Part of a small language model's weights: 39.8M parameters.
MLP neurons of a small language model. Each row is named by its layer, matrix (down: output weights) and neuron, and shows model dimensions 96-223. Each number is 128 + 32 x the weight over its row's rms, rounded and kept within 0 to 255. Numbers have three digits each.
After each neuron's rows, "fires before" lists the tokens most often just after its 100 highest values on Wikipedia text that the model never trained on.

L3.down2034:113110139136139175171090147131084118132151107170126158131143146123071094119162128133154174101141147113138135167092034122151106147101119113131140090095143149112170157163151146117117142151099099089174088202145103125183082120108149160120150112142090126126175140162101162095089091188152164112171074117101098122156114160120095209101132176125159083142129168155066080124077177112109072181129
fires before: "\n", "\n\n"

L6.down1186:082139123103145056148104117161120080088170129151125156136127199166168118106116111084123148133149108117181156096135069102092142103071134131119154155155119085114184078149100166132105216090104173117080148196159140094176148117099119124101124148121127173166000115073068070137124141141104097206108127127099098146151138112162121072191148131112122086098136188135137151140049194129139048116093
fires before: ":", "–", ": S", ": F", ": ", ";"

L3.down504:104162109123105146149100121168187150092115181086103185165149119172110126150149162144136137140157056096123123131155117150087121131127136146170112198090124181143109176119165189094124093104148124124106137186161089096122158172145151075144121163161154134069151109091063121131114138100109116078141089142167144094112132076061184158144159132106110155142132138140145119188096175098172153118147
fires before: "2", "1"

L6.down1682:199095142131195137137088115092117122191109147163134157096151121115110133116082141070120144150148076164136094175128104079088127135087130110146141124130116109111117097130117114117161127165117088121118129240125057170125176108110147186119105119118073144147255106181116092160121108148118126163134114153143156064074104163125077166103176159169124128110128068117116117158129106161155188118113
fires before: "1", "\n", "\n\n", "2"

L6.down596:163123180128087164180125112121071133146135141135139093104090172100140162170130097107092113094127066090122071105184028111115117166110159178105146134152147103098148107112157115146124133123134102141082042134105155111120140125202112125179158124118130073099188129166117155096125093114134154191132115142142196101136105128139119113101099112094104125112099117132138105189174107119137086186123
fires before: "\n", "\n\n"

L3.down1263:177097157163104160091152163129139162144125163091126164128168129102135091135087108137103101169186113092088094173150134094076086107078118132167128119048168134133166157081087125135109079129068128123108080196117115122150136174118112141084083138149123121047072156131216084164099138077172142119152123146108154173048120139136179187082107142096081154088069140179127168067170097112162235139105
fires before: " | ", " |", " ==", " "

L3.down1801:097065133146128177137105146132139136091105128152152145158123134102090161106099132166110121160155112141115148169145064162183117123148115118096134117144104133160085182123101100098123091161072100049090125063111143102158156151137144113148155093127116140146255093186167111167143186152134112169148117125161107103099082120128116144044150141151139112158090154124100150165096143157134137119137
fires before: "\n\n", "\n", " The"

L3.down429:084092114167158154064166096098132134101116140126138125114129161121172201145181141127086137123112083114135049139068084170108120073173108145126121102160109154135138107144102142138135099105106107101103129092152126134151177133106087136186123164072100109101108104094169101133080149164145200066109123189252201132045184105167205152190157178086082118096111118120153132145144058164104181124133
fires before: "0", "2", "3", "1", "9", "5"

L6.down110:135078139137138154105054161106212094138143169109122180051151132137073163135124120101147151112139165132114146131140105174114061124169158065117118130078167087142144122139098109161113082151076133152149127181148169153120144121092110129149094133169094094078008095080164126124146196093148112185154126116143078096204138088087165165166168119102153147111092118201107119132151128079126124120146
fires before: "2", "i ("

L3.down952:171077131115146146125092125127152144113036081176163160161118143133126149108132075179115123123075049091124081179080122077141112112103095121129154105149116120143116160134106115088091111136130168130133147009081109113142148138114125122116145132122103097126248125130113101120141198161119121082125074121139138154078136117148124116171110145130076130154106127136071151119121156173102144139124
fires before: "4", "9", "7", "6", "2", "3"

L6.down1061:157134106103120000138094183109117087105159111150164122109115133168135181130103106121135172117147091119125156129158129121095124145131174109120175113139127084142152123119086105132128198134060164137125074192127143140153118150124107151125110091106138147129121103136095022130084106091062159187155090103091124149155107097188196093206162135154148117108109134079108098167113202161086156108100
fires before: " |", "2", "1", ") | "

L3.down1398:095088123137151152142126126105114132126100166210138126183105120118137140087122165153202230117105163161140070138166108115158138141063147108110134093113102189168141220140158132149134151097142127105072097161069141129130111057139152125102124079115123156119121143101139168128131110090179122141161091161111124145187133072163072107092082155131108115143087132098154129101103111144125157123160
fires before: "\n", " | ", " |", "; "

L6.down1691:134133137124137113116097146116121141090149103168084101130092063185199153131125121132154121135161069127097098148146097144110113170120111133130111169125123118175123137089139129134135124103090096126086108224044126134180123100137161112154156175168187140075087111114139105079100107158160132103136123187120197110172140128104136154090123137154149163088119099075121151155174057075086117134129
fires before: " | ", "2", " |", "0", "1"

L6.down456:107126133116173127118152131194126171078119125147135166112176095176102157111169147165112121117106166118130159122085125106172093094135129139070105112107114161174165144142147131172139112105109111128175108197130121084114122082168154130115106140108114136157095102101106139079110161077106101204108150137172166139157094159189103111155133174118102116134130164148100111126126155114145118137134
fires before: "\n", "\n\n", ")", " on "

L3.down1761:148104129162108148154128129128128048145119111162087157138139117111116085079165157096176146070171111186128127133124015131141130185083093100119153055082173137131209180110109138140107143119120128164120064205148143182222113115140120116131134128129147140157210196146134140139102117164130137101122150149112107105118098119079096154070137145085158132127118182126150103128103120130114103137112
fires before: "\n\n", " The", " He", " In "

L3.down349:116102137137125068112141148084215121170160147144112132164132113122167090141159073102170104161136069087129072145144094180096136153119134188120106153160111100138217144096156066157110089141094157183100066104093139079111107137126129169048110138151113095162094099175164099161144155088039124133129109188126150086190155137082147161088099065111112197209138129046070142139088076145128118180159
fires before: "1", "2", ", "

L6.down702:077087108119108121132137148154082119132133202136107103123139118124162156224154127096128108139144157156145111138135105113093112127107149125098116135118160093176061069147136142159155120119139113125148140093143154102123184102074054108111178151133058085164000121128207133123143077151150090131145114103120131133127127216060157095126140137144143101093148098072140132125179213112151109147109
fires before: "1", "2", "0", "3", "5"

L3.down148:126107148131140136140039154143111125087095090132142182141161145158128111117134144153053138132107080060155084178107093110122128190089096128150152065167160180121095165158120158128133124167112131079144123111103164128180185147097102109155161149073135124112093110089102070145106151163146098081080097109222140125115105087112116100137094186076110101166110125089140223122076126160081152137142
fires before: " |", " | ", "% |", " (−", " | −"

L3.down446:090121110155146112076175124143160122107164101129115141137092134168142096130150099081113112111131121099132143101185098110112135125117109155149124136214125141175181120094110155206119123127077100154096058133138146155134155118134148128151109139136165129164111174172120112143142138078094126153061144132087145143173094114129079168111178105113107136150109088177119130102108076159075138082190
fires before: "1", "2", " Z", "ing", "g.", "-S"

L6.down1227:133086193107179152107136123137152091181134114106075125109163060126161147132133141162122088108143122108166142162105130144165118092127126109088163070111142113123109091096111142129126134185167130225111190129143127139077039140151154137124097037139119125134108151145084074119165180096074121146126154136161125129082129188076086111086089112108118161107141134159151110135129144191099139153091
fires before: "1", "\n\n", "–", "),", ") is a", ")"

L6.down459:101149138189160071124121100114120131145099124117166133176105144084085135121112156125153157114172141146146127101157097149137162194106132109091107128093100140110109094124094128137108113126162076107146108205102191116106103153179187122143108125115099115147209101163186104204078052086121103144155102151122132093117136092123081176094094146159141092087086106193159145108139093134146141123120
fires before: "\n", " |", "\n\n"

L3.down1182:089164094059133145159087151144080083150089152072176118106133154102131121164170202131135157113135097145151051193106141145101088137132107126111174119133126075132089129166184148109135116109121137064127163110140160109117155194117161122116101130152138180085083106134127144152086130151123147064147086090223156158075142111125204145097159118167075091094112162153156143117100079135138116146129
fires before: "1", "2", "0", "000", "5", "3"

L6.down833:141157090155076116142113131112118129107182122227177178055124099116120101124125155123214151107085167131128117123101135042158155132162097108091148144168099110110177137124140132163132133119157122135190168114127112116106060104169135140076153159188083114224098069101098163106190109186064144173092153143122168105147118133163124138157136163113096091098139105168099145109064172141079158162124
fires before: "1", "2", "–"

L6.down1736:094117153142229113092176082138166117086195118112123123052158071168174120146191144104143111101139085127133159179121136176140148116100123140079157063112100194117084142082153100102116132115115095106131133129129129094071096164179132188127129100119111072162103106147101130070119122119107139126148134143136122168153115127190109146117134199141131113101104107119133087105119175123080143163134
fires before: ", ", "21"

L6.down326:130148170132079090066168140135114158152067138144162122110141143113137067125120163101109206127119079095157051150116114144137145117160125127121127151101074148119140124116118104177080112102118156149116177063094102107141176122121118137127136145154156095099104168183130121151098168129106124153124105158184153125091132117079130071056079109191146151133194166091151134124133134173055092123133
fires before: "1", "2"

L6.down1965:124140161150166102156208189109118195132071117129132115128080049180155091103129133068107102145108138131100148188117125109170154090102096191119087138162116141107166122118113111156153107127114109195125176076127121067151108094168087090124151113070152090145006147120034182076129087114105095176130116134167171118188125134224197140093127131081142083122132156156087086114121144110135118128101
fires before: "\n", "\n\n", "21"

L6.down1620:107115096153105127141143133170149115132146156141074138170207104163096147098135117038107141109113164100119122046163116133124080056123163142134112137119037145178130089058076174171087112101168145175072159162133082155154121120131092117119161094114152178102134105107123145151155116132166134186146116167154166136138152118151176134111141151137138125131122126238143120116137160151107103105153
fires before: "\n", "| ", "- ", "01", "\n\n"

L6.down907:057149184173145148114096139124148124137133127104145157179131157168134126149156158095077106095106111132067049103178089132096113130113120147203085173093220127086110141078125084144198159106126086135187113193144115136164133127080118105120138083157066107154134071177089128088090111094143120129118160146124141131074165180036128106157098130098120124059117159103106104168171110116102111172069
fires before: "1", "2"

L6.down1125:099117131118134064166156158115107084110103120102141163108144177092110127109133138160166074110146140194100182104150131097156169140155118108110118108166112113166095188125182119104155084208096069144169121147161183136111133126132127127139165131167067143136085142152146138171132163108099094130120112147126101136092115130116121128157185118110147119110086073166171119123099154119079117120139
fires before: "1", "2", "–", " to ", " –"